config.yaml
d_model: 256
d_mlp: 704
activation: "swiglu"
norm: "rmsnorm"
norm_eps: 1e-05
rope_base: 10000.0
tie_embeddings: false
init_std_o: 0.0312
lr_mult_up: 0.751
beta1: 0.9
final_lr_fraction: 0.1
seq_len: 1024
MLP neurons of a small language model. Each row is named by its layer, matrix (gate and up: input weights; down: output weights) and neuron, and shows model dimensions 0-255. Each number is 500 + 25 x the weight over its row's rms, rounded and kept within 0 to 999. Numbers have three digits each. A neuron's up and down rows have the sign that makes its largest values positive.
After each neuron's rows, "fires in" lists the words (lower case) most often at its 100 highest values on Wikipedia text that the model never trained on.

L6.gate513:459486513497521523537545488466528511472530494516512455534479444488510492499496504514461519507521483485491525505544497488467490497528468492507505467531496510485475500518465484458508497500543518498517471461523447462482491519500496552478511533527523490501525484475531520472508550468511508463507466517485490511485483499502468518477461451489508477510469496540469442457514494513543477497513509531503481508493475458509490483485501492455484533499513482522482496520475519528508465493508520560507497452504517478471502533463432476486487535520511512489493504452482481508521497502523533490510494539542459470558503526535468518492513536500440502490484499495478479451442518512502511523508443550528509484482497521505519495451510450491487485524468514496473498468505493507523495477505502
L6.up513:531509461481495487498512508515491524488528495530495472524527501518476476445527498507483508522519499502528458505485457517557535450496541473471468450506514510517503503467536511544483521489464523518508454533500540483483523491470511513461510528473500461496530496513526503481482540458485471482463432534474492483451493506543488483476485487478457497543486538495497519472491509528537510500517510490515498469526473495540553490493504463472476542529473482537494529500470517509531457523523505520523534498490499530535449515485499519479469513459473478536514513485451491488487525460490479496509492518505494467523499492509514491526472507532504527533540515475546484469494490487503480480506540527464472471485512508513509508484507513489498511566506480494477452539490494542483500455487525
L6.down513:521476534511483508510474527492497538500485513493563520504500493469482460470506481526480489520522476486520498496484511457432493515459503526480549493529544517535533488490493492520498500492484518485482493542510508495489532513469534529506509538535532477454475508500498512527525435476455481492504504498483506509496531506532478481551481521444528490495518542536536489505474488494492488467493473510508490472484520513501501521507453506517505485517522508440521447561502526428492549509502437506542478504515498504493517542487490484470499530481518517502518504500479515480479512488447525503505491475521471535458498511490528538507509517451530511517543464471468551532490501474463502496473509532488500511499514459465528494528508493490524497483469518454527504496452491481484532518480491
fires in: "by", "through", "on", "via", "throughout"

L2.gate62:549475477459452486481485482480519494507493539489467495488468519507471457446494496533520471533498520491473474488527523478501485470439481496511510546501485464551479496495515505539469517488463476489517491477507455491515487525536516544505476502542503467502484523499488504538459505468530482514505475495481494508478494503492480496486473478500480492485482492479481459539509531525550484462467517511521518531510520499508517484481477519513502474520503496526516478532515482475502467529544510513502468482488529456477492490489459526475496491496499576496481476534460455507459505494521520509462464473488499543509475468534519512520522490503493499514491565509485481518488488468479465506513521533533575541468502491517483514510516520502513468500506437466565489464502517493497483543506534
L2.up62:516508508505463525481523462490460476538524502508471506475475510532465482508472524514473527519522497496493506479519485452466458410493510519507478522523506482515436477462530507530505505492499511506456523535520444506501522469518523529504464516504484496431519512525490459510498530477515516480528480510484515515455467510492496533469469489514494475498520475487492472545511503548497485482456482527484499521516519505496524503504486508517510462506490483483486481570467465497499464530540494490483500480505548480526511511524452510500486470466546512482474470508466502513463501485551494491471499478505478542508487525546524527541487497515541485525485525541498489519489550485512512474446546494483508504495462477528505501508471534475471506489510475498519546477519536497539479518497517
L2.down62:511544521483444516474481474529510525450520528558505523480479507499539498497571526514473521497522512494467458496501533478476503550471515452473538538490457485487519478502441545487503515494494491486482484515496461454507503471488469516501505497527525475501503490535482493481497492510501521482488503486484448537475520498508535498511496473471515488517499485464494445489505491520539524480498480502521503475526479539502515467489462512461530482528479536506488502496514522510477438521460500483560455489530531452470510470479468497516492514531450531439460503529499513531488473485521519509463511486500487495502477540521503500462451498498491522519501491488507536527504516500505459500501532512487535524471531493509495508478504550526492507503544488531556489482508533530508482504476486
fires in: "1994", "1993", "1996", "1991", "1998", "1995"

L4.gate82:471493491510514491498517516487525515484459512511470525484494506475489475522504510457498482505533475491595521528478502512487485508502530541528500454481480489518535480497493496470445525460501541509449509493520506484477490545517472508550472507518492500510519499473515489449505516512482488498438474466533479511503495514477481514534490503531508480498518488509500517451509512470494472505512550493502505468516483447492491491473489518507520521486524549532554464505536468512468509524504504456499508499510476525513499451545488468452534503471542539515535468513538516530483517469498478495459502544481497506491476477480489501479481472539455476529447509483512471538513528505460434458520509487502538472488538503532524517520479482482519525532465505464471492511498513519508511491491506
L4.up82:482531536520512493475529514535525481454520525512490507552469505492491456520490498483533456466498504465504528527532448486526496486484508524470516528486506485498508510495485508532481511541511500504460516473472511467462490482514472460526496458516481516540484517529483492528530515494469482490492553479503461502506499496527510488498497496509542543537519502511491512515548487454519459524528529499483495470500454514513523525507488489508493521462514488515514468488519520480472527448540466503480496525498511517457482493497481456441528494488489476466479520518510475529459519494520532529509449499456517524471518522502545498448509500468484482459457541459507460471497498528511466504519525458543502494512532503445489490522466480469530442483505499491466539467493522491496508494484472
L4.down82:467500491509514494514447557501467515509482502458507486491512496489511505515494529503538489534498494505501519493509551515514450493488463511498521514519551440505528495499532526512461496465517518493448474487511493492497519474500498476503507502529500521510512461491472494502500497517489505492537462510502503501490450477504512492491515488520537507488518523510504491478514534530540491517450466455492482503532489485491494486578487520499526487553495491500509498494482483509500507428526536443502488482567484436517550518528509466530509437483534480490530487538508521515473522489519459476440484510478480515497506480474491498514520522499486513525489482483537521526503480485466496477492505517466543490531475500468501484487487517474508501492466578507515547519489491511480487437443472
fires in: "japanese", "research", "result", "results", "residents", "reserves"

L2.gate130:503470504493490512496509511531500478532509490514456527499482497545541507491509441535507513479511488460462439542494469535486486451489481538517541473540459420503506519521502519510462531511530536457515489494487449523502550488503513512517458517487490545491520481520503456494489504505464499524492543518512506497476488477479499469489529528502540507533513472492477488494466501458497488485483501487471465497475496490532501450463486538502526490475476505510468474470490534490526480494485494477522484510547456524490464551475519541517521495519551487542501488507538509502490478487499492479556501492526515482521498498490476467509573483511471476469513475496517502481480497513416503518488490479522513510495548511472478512502485479498478517498504524521514496486509504539508472543519469
L2.up130:464480492493512502494464478471433504546498533520487566497499484500492487485495479476470479527503503510507487473461537512532509488478505503489523490514469478495490521500499507541538507484507496495485500505507490517464458501477519494508494558486465514478531494494506514528477504445484455535481504475518500500514463490479502513505508508474513512479485533495472471553512505505548509533517498490498533491503516478566484493478511533470464564488493484483503483479495486515543492510504544458490516464511514518514532541510482511537525547494546531484500509531489519471496528475510498499541528525483481454540505537511436479484478507539531525548479492472463483498506509512499512491477484527461526527470537499501433502467553503494562517511508514472488528527468480491541534546471491
L2.down130:499480449470504498507468455494485529496512506525481509475460530537489519520530545494489481499512500507509488468499478520475470488470523485525546463504483448499493530513506492509482506510485502515579493501464505512535531540448467527537475482564510512508511487508475487522468494511481465526518508542493506489505533511515535500477511509514509555456522522516478509511426483527494515501437517487488540535509536506519457502523475568517535512517524462444505491507512485462533498490509497493474509511538463537482534472518483477498537488481517496504508464530516476500478506504473504488465510525507459484477505522530473502485471487507469510497487525484481509495506481528557524564496498501525518462465524463490457489468497512536486481450499477506514517489476476529493491525474499
fires in: "his", "their"

L8.gate592:533482540475521539497494512504473447520463478504506497499450497512500538498551522515510486520484459477538535513498495504459498495501522490514496492490517477493517444521480494448514514501494471520509497460512535458502475508460511476500534548463536514486493478511514497466479479557485462477480546484476492510516525501500494541544476545494526484532510513533490480525488458531536544523504537525477486504483514538468511528490483510463499513506482480505524526526478506489536513497510500534449522421536517472497518539469467482487468494490527514516521525536465478499531513470458550506509491485525491517476465520514515492509484484466466524481486533536468530473503524450491477523508509516518507484519544497465535509520489500463486480490519526529503514501488476499525479476444535
L8.up592:514509494496480487521536512512522547499524523432500494517474480530548516508542502502475461496499441486490514459502514495484502519471494504492525470515486463486522477520518496521490447502528516500506514520526539462455495474508467450480494451474513513475459476488501512469478512539499500493519521463499502516513486488538512495458481510473523500495478472519507516510528523517472492494469508457463459471514500473543514490462494476477499477450518536496496515493460524500536462471435511516533470468473504445512519519450514545472512526508495473504536509483526455485509478491493490535456545492503461500505470472540495509504525520500486547515524467529465506467495503491494520492514528482468472496504547505508469531476492499485522443512472522535488510519498516456521477474449510
L8.down592:515497487512485480522540527538453486568534519495483523466529510516503511492461471471502546507497509522530546533443483513504483487506478477480516494495486509479552471479505517461503474490500522458496477529476499498482470510470541533507500499475508499449498518469511475493525441508531496558490479585488523504477473493479452482491544508478490468490507512501495456449510530481462483477489469529474482493461464490491485513496508520565499490482515489469485481462533474481468524521484527470474473492464484520473511504488514533527502507532485459478479486468427509488527518505464489475499478514494492497491494537491512497547520479484483497498532483477519464518498491505521522480497509526482501489496502495521503535496529504456476477471474517489507492446512460488537476525532461
fires in: "on", "at", "with", "through", "have", "giving"

L2.gate550:500475499509501473500530535447525534496499537473520505506476488500475481501493506476483525490486498444485491540459512471480535516477497495552496519477482497484502461522567553463495486526510538506472517501505498487485473527519514501516460487478515464506490508526506503485497465524470471489554492506518472525505454484504521485499484494484525524512551489505505465522490502488498457480516524487493525485529488493490439501502492481524512508471534524522485488474505464531533460474558477528507497509468481487514560472534514501530522565489490504493517423480482493537510494475495482503511484496482534523533538535508507491486480510500539457502451468508518474505472507471499458486505506516465561458499475521483481476514465480481486489473468541523521464538522499520530542495548501
L2.up550:518526513511531458492512512492485537570517517543547472506502470491490521483521478475512535535484506485536512499471510475504528495466485510526508496484476487527513489490492522516497527542518560503522504560529557487498476486500493464530473510488514471478441513463469526484515449520483479512518472508475462508466479526475538477529501446482527501513489467517519539492512489483525461529547524488474520498502497477514506466551485510502491546477514523492523519506514520535537480508512479506496500535491453512494506478521477520466480534471499547506524491491485533518507528533506519477505540481478528502511523518494514523497475509509510472513422511508483472514506475450484522508479536485508510519489529484513428471536471516509499457499505568519497457475523506489504483484538487
L2.down550:500496517487522515516500556514510506464544509472440482469529503460500469494518515498510499491471475506544484518508495530497474487509485498485496509522495495494489505489488536516528500508487532567465491522500489480554521487478491460528456554531515515529510510446478493497522537491498480438542527502517458495534521501479510502518503494524526500509512476521496538485500531469494514493523493490517455480501465492495523504515507473509528560498479484498466497496506483521497552503513490500477501497490451464525494489516512491548469513507508484558497482531506508522453525485538504474521530526474528535526514493505518492500507467516493544502511514438539492554559464469473525472485530546474569495521511474521480484477504473485555454477502506509527494536463496499517501452500480
fires in: "research", "result", "results", "residents", "responsible", "reserves"

L6.gate466:463493508497491499518469522432511520486550522524484512465463507501492495496564489485524543507554462520516484484524514512564525522521480547487474517504518486521512465483468471492433507457523494504492488489488490483536485478538492509489533503508514509508483514475528490462509500497484517495556502485478487527490453484481460534501527523502503500518483497524449515447501455471453525504546501480526529484497519460435504461530510465522504532500525487513485499508474515539475472482495469512493503487476514530505499473492533508545501508482524511495489487539472497499493484511487487507492511481505524510441516520467506490519521514544473485492525492528468516525465426491490461507511522503503507483462483524521516486489508523497497466478502523555481533502507513557556462521468503
L6.up466:476455494505449499443526504480500529492494451537454536514483491494544433512492475496452535482518513495492527527479505501494485549523494463470488503517508490577516503538497498544471513520516503483537466514456507489486550437470493489446505524500533524499517497502511463509516507520500539491509468508494486484520506471473474507466519513495490483516474507458503498483491516525522519529463518539513495472517492475477491502506522492541504509488497532517539483499520518474497477512519511481501494495495556481514472487493502457535514509456506490475475479473510469497477503471538501490508512426528514484494457529523466476488527501536491497504524477513484539525513487533519492482494481426445512504495511447471487513485516539467509468507511526575496509495519496500521516516507502
L6.down466:463513512495524492542456495501497474502519496496494480494501517471518540503514470524502485511485447431510490498511508532565495533520502555537464519504509484512506496489501460508499487492544512498499468454528476504532543487497512495458491502495505557470518519478508492499513511454498497435527470542449496517460503470499522506499522554452514486492493519499540519520552473534476527515543526499528481536503485450456503473476485472475475513497560502463503504499490490520503533499484491511486461469531530482460544483497503499523484488509517470486472511487481475478488448493496513497517501466470533488497519517421525478501487492520509528501483491542513496538524528468500489515501502480516514500463502512479498500451471516514517494469469499517470527467469507557501473509486545
fires in: "had", "have", "has", "used"

L10.gate197:509481521493538483479553471488490503475526496440459500444503513502503526476501505538533515465508488528476502531501468512468497491496500505499496589534534504543517486522493521515498473518504473505534512491547481507477468475520507486490475493488486479493479471518539451492456487556480494511463537493482516459467489512495435464498481520520511476516481568505509529497528518532540520526508514492510496477451534506519479538505481508477517530491507486533502499520505523538508494490516529554482485470498532506517485502454502535531481521512506445514486507475456503483504488492498503478512515517508493536467504481485528496498487451487479480520522508520456496452528519516477475490472513472501533485464537539507458462469518476502488446520540516490486509475498481452509544503515522
L10.up197:511503527466521495536507463516530476487512500567515511527543476514496538452486479485511509456491460511469547498477540498484523529508472485477495478499490495566501490527524516496468486503508475533529478517500507468536507507491469487488463515475503466449438490501478510498487506433492524497485484536461528509525549462503475468549479495497489490518536488522503515540520528494492489515541490501485512463510493467518463475514485517490545496549494490547507489498450486533498498506500511487503529501469520487505498467520484498509526489493509481515563535515541456507475529471537483485572490504493513524468510501519447521508492488527450500500490494499494483518459456498513478491486524499487500491486533506480461484483505496518543461497479484523460526528531493473448532536485497
L10.down197:482511421527505530523451488507528509504480502483481533514508505464504461503525505526478533531499512512519455481479465575522476546487489457504516482497518510505502494484504518496479480524531519501494422489541479519506503502492506478529474573561547495446518527513498503481512497516551532485519495518504509526498474497508527501530507513501501458488512484477536504476488485502495531462490561490504478520551502503512501502469485448546538503483493501496510513461444515492516493540483525513518512523508492556494461527515519468509472527520504535510520531502529508521514499517520478483479495474501501516515509543505481483485443508490515496491526507450515460449481507500535489480509518513464532509507511510504523537513492513485491450529489508429484537486475492490492523496481478
fires in: "from", "on", "until", "by", "now", "at"

L9.gate56:503525468457478508528490484527473502502500514558457508544523534530511493482497478488532536477517502505508540560545520495489489490487486491523509506514514493550505519520492531543504463485493510456481463523512515521509509485525559512526516524533514552540484548525494503464495488490524550506500492472505514504540499479541513456476513534505501532523477505490496534456536499463468482521517513504499482522508512489551490486524535522511529457546506485482482504496454536515516502513504501478541504484504460548457481475498503487523486454533509479499461489528461508496541521513516509476476482508511507495530477532525514472495506513456558519507542478510495460542499490536487517504473484493535509529471507509489515468512563477503464497532498519549520480466495479500494503535449490
L9.up56:475523461492516502543505506522520494478515491493493529505468508524519489509490463521511532518519527454457470509530523501463501540517486509462484466517479561477481526483503526498458486506509517508493539447514482457485475505482510455530531540545512505506494465495491515471480526482501459512487530504484486523499532490529518484549500509505518510520471507508463498502458486487490533523522568475450500492488512538531519479515506472491488498546485499487509492497469498541566465496431506448523513501522486545513448545512492505493484499537559495548493493454489545485493474489536511516503513525509512484492508496495468482515468518497497497534502463502502474497546485481519502484509475475530504545474532543526520474517518543508470520445508518461507509525478491501493498507450498
L9.down56:490507466488519513490489482518503509532535495486508488487483511509459471490474516493513475501489461457492492515450546523468519458525529512522553468477496462500491502469482528556542422499492508423495488462513500487534513525486482483530474518491479479499512528502470494490477498546542497500475483520516478510526539491490528474468523497489526498514491478486524504480466488474489508485464494490520513484513520486513521471510457485517491467515458435450482522467484539483535522537521479472498530498465492513511489509521544479479517439514482489498471433459501516464483471480490487428501458495531458524474488515521520471498529493493485488479495485472476509484472489513504477528495516523518534504467489489494484501486516499520506468501516479554498505466537438488531498479492482
fires in: "his", "s", "her", "a", "their", "after"

L6.gate390:490517476505505491480510502497473497500467479513464490460521487493501468501545511514485550535478472506440529461495512504498548555497508508519489511480530514455504484534537520489506516500512491461504530493536439451521499512486528514501505449513506517500481510520521500505556520480486501503503487536541461510498478501529471469500509483548498482521520468507479426525505473514555519506502468522465535506530482512535502473483541474496506467470499472542508520508524542502512460527472507540503519472485515466492489485472437511506516507486474525496505502496457524448522485501496491472525469510539449499476489485551536526458466459509503525527516522528489509495533511506526491521472553481476521502510475465531500503523510520543536508509485467496513493458503451501512459496484494
L6.up390:489506513489479511450434515497467496491488497536510554525480490495524529517507504499497534530526487537453506516493492496515498529470505535516504528479508500516476504499503492468508539523472490470501514502473492495528493494475565472460513503516543468483519550501509499505459510486530529525457501508489486507474480484539529511489508521497497481481481485459542467484486520482501526493452536525499463535485497559443544482536472450487446520493486509496497478490486500498485488490483546472529483483480547470449499504481482465519505485491481458492486494527478521527525468491480550485503523541501472517494508490499544509512494453497473492530493493491493466473475506461505464507500559521529483459474516464477548527473499529528482476501510501477463527513461504461528448470475524
L6.down390:509465481535454504479497491496508510483465544488495545490511483507477481499516503532546478521469494501493479449502545473472499524492514519507511530478527500491488535496495476478524471489475539508452496532486472472511564496446495511471502514474496517483497504519483547495450466492550468461526472473496469521473473530538513469498505517482510513502527499456540498490554452499528492472530494472572475538528518500488469525477519523523504495502481500523512434532472486497484496523467484463500476500489495476501475504483458500467477503509513500486471496477521520503497439546486498475488531457501499500508543528521525479486488444509509496538470478464521524455546505471501505503490517539484520552512522526482475502489541547534504501522505496529513523508481513466505472524500497
fires in: "1991", "1996", "1998", "1994", "1992", "1993"

L2.gate413:473470519518487498521502456547527466487515450528495452483493490535519517539521456533532456494521501490514524479529496499496450461533567542508516496548529469479501521500522505519443506488526497490446482509531492531510501512477500501507502500515521533505511464550530511472518483512491484462481502518484483479482491494473445493504479556514526517480550530477495541474513509433469425486483511501489488536495510496529489499513494513505470483486503505514462489477524489506544481533492516455516513525523498504491531503536513476507486495516474475505504486503504506492536524526406517520482471499506524454503522490539500469488498500505503474504490475434510486540520515491514473520531463529494526517528491510491470488509478507492508479517473517533466482497499498534486519519540471
L2.up413:495476533468468457508490505468485512449499501499530506503475474488518546468541532499525514525510531487498499497514511514482526514478496512488502483506487512525507518541462510510494491459454517492538509548494507528471441480485524526478516533548492469538504523506451521499497505480519443552497484469499484517509552456484492507506487481506491537522523484455517532511502514487476559537523515484489469481514502491502496474461495545480509489481500504531505507504485485479464467473500547493537489532470544483498545497504500505507515493529527490517427492483512538504434438489451489506556488487485483514519535485493479511531497491485493479509505497517453487537492474474474482476481502526529537540505513501489492458473443535440489493492473482504509497504510527500508449492503520
L2.down413:545510452477463504469534467530492508478510480499479511529462515543483564529500482480536497504521495470489493476496485495452514468504536484461523515501534500480554515503455543485543452536516526531479509485497470527483499525519485536481476490520515513509520474491490517520526484513532488542487489490465537521498523515524531461498489530502443516474504516520519508468439486511475487524448507537496541515490497510492557506495497512502495526511525477502516508470496502526488503515454465503500518477528475507501501524483446516474465499530488511509530515572541500529489493513466486498550486500486500488486496514483469515486465475523538541534473484498490480536506495512543491516543456508523504533461495483513523499558498499536466530495520526464530513487536517523507488517543517
fires in: "more", "most", "royal", "hip", "his"

L2.gate70:455488544467501466532538482497495499487466495514488557519516513517518452483500486507479503485498491491502490498485561549514467527465451485486491478499494508472510506482473512543482478494461516501513494533514468482467489449481489473491483547453506545523479537488502503459500534495483502500525474478514505494528504458492463425519550519510484473523527517482527485555480516518515490523476534496507487498510452456479479466519519533477472511484504519516518508509520533514496415513519476488492503491486490488483527495489541481497522499516520475548519528557499491500487465516510538515531487523518485449487452494495487493486506475517477471473543498503472501494506506472466506534459476533536538513459508527502483537512515459467496484514490492491477522495443487500525497484501459
L2.up70:481497519516516487544533491483508488467474506531524515463498485460510506478574437509499491475552475558511488493491462494467513506494547518500516460488508463461488505521523496519524541516476445483497527511497505529503487481494506505494501485530512540495513484533472523526485542506477487515433525481534509509496510448499535488506533487517535531525497488528497482507511503476497513524519549508514510478500485518548508474457513487479461532542448516513495487502460478525550505436458548518460544510498484512528481513501525488535465514514487511510481508493485476444505493499490464513535486447522535523513474483496528530519522520507495538513483541512515502498521498472516517502495511533469497506501514520521555479495502511461487479507484540505490556497479506490496556490495468
L2.down70:498467487485501465489502483489466481533541484492497522501489502541517483519499489484551536448522524501541483519501561522495510515485508454465519513466501496496492444488488497531524481577530527518504506495493446466502472493468503477482501500537453508459485502521416515489529494452518522482529453483479536539489521472523500461451468520465503536516453534496494526549467526513513503502498484503497509478516519497461527479528520500490493522468543506457491446483500483472485511510497498510530491493486496525507503505493571534538488468540517536478489485543475491464478499468504521513498466486512443499480468482550502511482497477504515481509463505481518528514520508498502502533504497512513520492493499536485491522519493513471520474469508500479476508509485449509484473485481537
fires in: "it", "his", "they", "he"

L6.gate290:472491521529503519536506481490539543513495484545483463496492496469508510547487475508505473475513462510504537515503515494488505496459497486488454535446524534505507477487504445509521516465466488497524504496433466492511425500500525465470502531510461508524505485511554488520512514526487515541479461498474499500470479492515517481519483515537526477473479486510532491510489484489534474504480502507502522495508461523459502482480575502519541478519479518534467496473468498499542454471463490499470521471531488516481535499488472517492471495488560526538464511472478529520504489503540504513485466523459495535487485522492518509486509520528494527476511496536504494536526484492523500487518536495477510481544500531481483488543519444528459525462453498532528478478524505481475534502513539
L6.up290:505492529486487489508502518522488491523514471509519471490503476502432502511481454510521519521475465506505527465505468533514474460481500537490501538432527514520510471494524508490487514468436475497533549495488496511525502515499499472524447512477461509461520519548508441475520454448497479464511513511513510548489486523523504509550448481485534487487545481500499513484518491485503474528491570487484497506491501489498494495544510502516574531513490480498505479528488509498482489487503483501528496470550475499471542485475486485488506494500539489500542509489498489423529535457501484473531528527537491523515474523507523479459495488462490568509492434503497464481488508480485471503490504513485500497518541473508512480498487474489504511527522510500507500499518544501511508551496534
L6.down290:482521537500509504504523506544530453507505522540500479495491494533497464495492505509502529503511494478465536483483513511492489439500511494496493471488507526461533491500519513515509502480492522492507525532468543505494487481492488496480482507513466511491482439518490518466503514512492557555493525453491474522523480500530516512498505475529501511448525459493506503540465517544498483484533517504576539515464522492439513460528553508497529490569572458483477491460518528501539478510506505518470497528509459466497485483485490510549501485480532520468522496530549498447490477492535495527491488481485512529499490497515533467481520531482525513476467498498507502475532495515492499521542430509459502475488485506502534464500533511512481485492446475524490509490534514459526510482493497
fires in: "was", "were", "of", "oz", "is"

L6.gate118:481485473485509477536537442550482513521490468521485496479486510454505526524481477525556512484509515495500474514513496459509479480462459478497482461476534478500494487545474532522481509516462513492491489496506536467545457519497498500497475513497505499531471483478524537493538541459426500487534501560467537534468507520470499526506460489508515507528519513524528461494496512520514498503504463510509500493512498539471504474488503508529478483526447489523510512460470499521492510486507528522451514530513503491457472466505482516477481471505509546539480497474483441489473473519521502495547473478536475494499446564486508482483500486524535510512479517515510498516488470475507544490525478446536484496480477470483505475496495481522486537481464427518492537516504502515508514488521499
L6.up118:516500543506495462468465456523510502516491494502458492483497482414492508553433532465501524488518509510519491464491475483492483490503488502501536497500540496490499490496536499481510508496470504520549458472510471492518486478475452512550511528483518478490474501485492502492517487482466471530512487524517469546459499505481521527471449501538534519497473491496545494466490495501520490495497498520526482515493522512489514508473489522495531522532512504497512479486493493517526504527506463525473556515491498539520486448496497490529452488497451500541497496526501521531479482482522501508578543520524463535498475565490521485479521512504528492503500510525459514525457514481509547472516519492503484519487436468506498497469510479517474530500505453465506511493495550527561466539494524
L6.down118:515502498454501538479493438517516506543506517499476457494481519484500544491512446470473497506487534495518507496492541541493532510492470471475520458507504467486466494415525480465508513498513497497481494454490491488506520445515474508497557502470498511531507456489546445499492494539478486514520477486511497457498534493465496492516462514540486515562534482528519512509550485485519482479509494486482490507481480478476506489508478475488534544474496491503495495496499531483499473493459492504500506527470520507491479528537490519523519489516508440507505505475507497465522512526461461467490537520493482508468513501496476484501454454513466532487552541452500506520499499504508495544494488499536516539506501531553556508522469509471523472501497536524465491499512510523481497534440491
fires in: "of", "for"

L8.gate422:514489499483515505487507493508468519523497505527495486494503481502491502464443513547493511477497558498537494523499524518522486497477551483499492496536465529529468449525488473508531496510484485533525535527524530481464517479453495517519484565533494473521496543493501525494527501483505495500510528472514497479531467466511474523517483499545488475485498511484496526544538517510492480506471524513536484487512510475518470453545508520502568495540481478537505505517512438513539487522516517501509560532482533533506508490496465501504470509482486513498528538511544471486502531528517512467519459482496505515492486529495514488536468495455513497504480478510461557473514484481506559489498475529529533477482502484430545456489498451523495488468508510472491522504533538491536475534507506
L8.up422:516513498531492533490492548531490492521491498516517510464514492482519461472480478552477494496567502563520470499519457480463478490526511491485555476539502484488505447520450541423503498492497495478471456473522506520502476505500513531519498544487495459526473542526514500466532523513502502483516463512515490527524516504504473509486483497511507481455493522566528494498505480460528473471485503507522479493495491526515503475497518518467509479487471474492473513541502483480542473503553503456499539455484518491447554501535473489518456485469484492530468445484491497451492475532522492510476518492520506494502494505512529526481518467478520450527504458500498514506511464529516518514512520494477513468524523530541496520517535463544501511491503500512466495489520491516519468536510500
L8.down422:457490526519526510499536547543536456514446498487492531505525562467503492490522538470518488483499492484503508489481507538479476465490525504494514469490511492487507455492497467476499497414502516465479523493528545535500491459462521474488492491519510519503503473472500473510502484484471486447534484536498483477515498510481518483512483540475505471507478487490472568483517505513455513524526496508514468525497548500463491490500516498493532484515518496505493527456537476463516528494507517539521516522499478557455475497450481495486517499481491495470501508469556489496462473537470525464491506517550465503501504540435491461522458513477492447491506556499516496486467475520523503506505518463469501527522532514500484555496447492494518500517523494488493487499494489483499504517488473
fires in: "to", "at", "on", "took", "for"

L8.gate635:477460435498511464531502525480495483486511486514496517529481521498516476525455454505477491509488470543499490497501516476482501466457490525491476487495506491510513484495468474497516480547519484503521507543544517454495459514495493508489505442506509501519463471533485540497482538512499525456506487511510497496510510494496486469518505537497539495503491458491491469478466498513477515512531454466503465528439497526521502474494545529467532479495468551519533484500472481473478473515515508463567550513500496513513484469524521530471471436463481477504466482519586481458482535521521492522527518468529520483503491483527490472495504450496515487498467497520473507521523495512493482530472520490524533533469482499537488474518511477501497463547504444495496490496474473505506525494530467
L8.up635:513504500467496526507500500485498558500495543555471514516531492520519485476480468462467477482469516501525482445522469480459501466456515518439433493520472488486510502472538471509518481495512530502462484529501464480493493474501516472461445486499505471497483476548489483520544516461541487530505491525485468500526510477496504486482500511559476457486481508537536469485521453505508497506492527516494468480442526486507498498501470475474472443514478482456489485515496531500533500503456556507513472521508511531462495526491516516514489522485480516488514570531493482472516498467488489504486519516482514504490516503491526456471529535466543519485453535512488503511474478489519455522518506511502535542489502449531505473501548511513492494489517507506530508525460483498493508522513511
L8.down635:533507462515485494518540504510463473499532493485487495479494483485514511534523503514530498503532517524518511491462534470467509499428494495524461573528510503513489528466485506458478490494515480507504496475486516492487489532511589466528529508481476508461540515506487456491487531540487520447461461476512510509490475517498501468561536467461453501506520525499472457511491486548494510491510490464504526519484487513490488519520498435527507486546555515485493506476498510471483496486460481535537497519523475536459513468515459474549515498494515500538547455489456494508520510486519533479495521519503517523485513489530500472472479509527489521495531521510479487541522459500499463493508474498467526507496458506497477458459457488524492501500500498494534495493496468491507514479511464
fires in: "s", "his", "their", "whose", "its", "basic"

L6.gate590:502541543488466458481529502479517431486513506512468532507492474488509519490494468461463503503541528516505518485502485498494475533508499494536514507508486479537515497542522485520495513512484584521496487497463495511498513536469494474501518528541496508497508505460512432494485500438492499515550538462472494507492485477527468493507468498501525517506533450510508541513481495509450532494529491493541526572521485502488527477447472495496510501487476472494498450541526508506517462482527529537509512464515488489511483497527517526510480514504479532526513524461510537488485528485506511520487496425514544506471491513482483535507489459471487523492493534486467512489467448459532513495497516488470519491440491518462528512467490476492532480460509476503497507529517511507526487501487533
L6.up590:503563523498504475525501475525523454467483570568527513509505468460524508482504451466469533467489461472512541485505505537466467519544517488498496474540503482491522512475513485474456489518453518521508460480501442464487459528526499502444525531577493476494496490515485477484468470484489519486496462505464509485511522508440492455482508470535524477499513528493501475474495496465501510533490504501470481486485492514516489488482490539478550508499494504526500516509505450488436492522520533515506500525474505529476472486485511504509482538492525509473488477497474496488497479527507486485481525488470517510496472463465506540454482478516482456444487501507505528485499465543475510482501466503494504519504529499506549523483480483516501542488474488497515487492534481494500479534470513
L6.down590:494520519522543520501491521507531505488505514514489494572476500475490483495504483464517489486511478486516506453459487540495505540525516519504493516508493499502524547466481490500515527519520504489479522515529499491510472511494498500535516490470556554519501445478473486531445506499499537501563546494509489535426506489531488507460501507506490533525492497504495507474488426513512539519556491505514507477494537506535509532505531527472529496514509502489545497455550464532486504484447513492506496478529483490492533497485502490505531518516521498474479470451469505474473469491461480518514518481508484479497499532502469500499480499439510509494506506522495510500495514458493451504507493465514492496522493500476513517473494517560464460472498550556469457463505498503438495480450515
fires in: "that", "had", "first", "record", "has"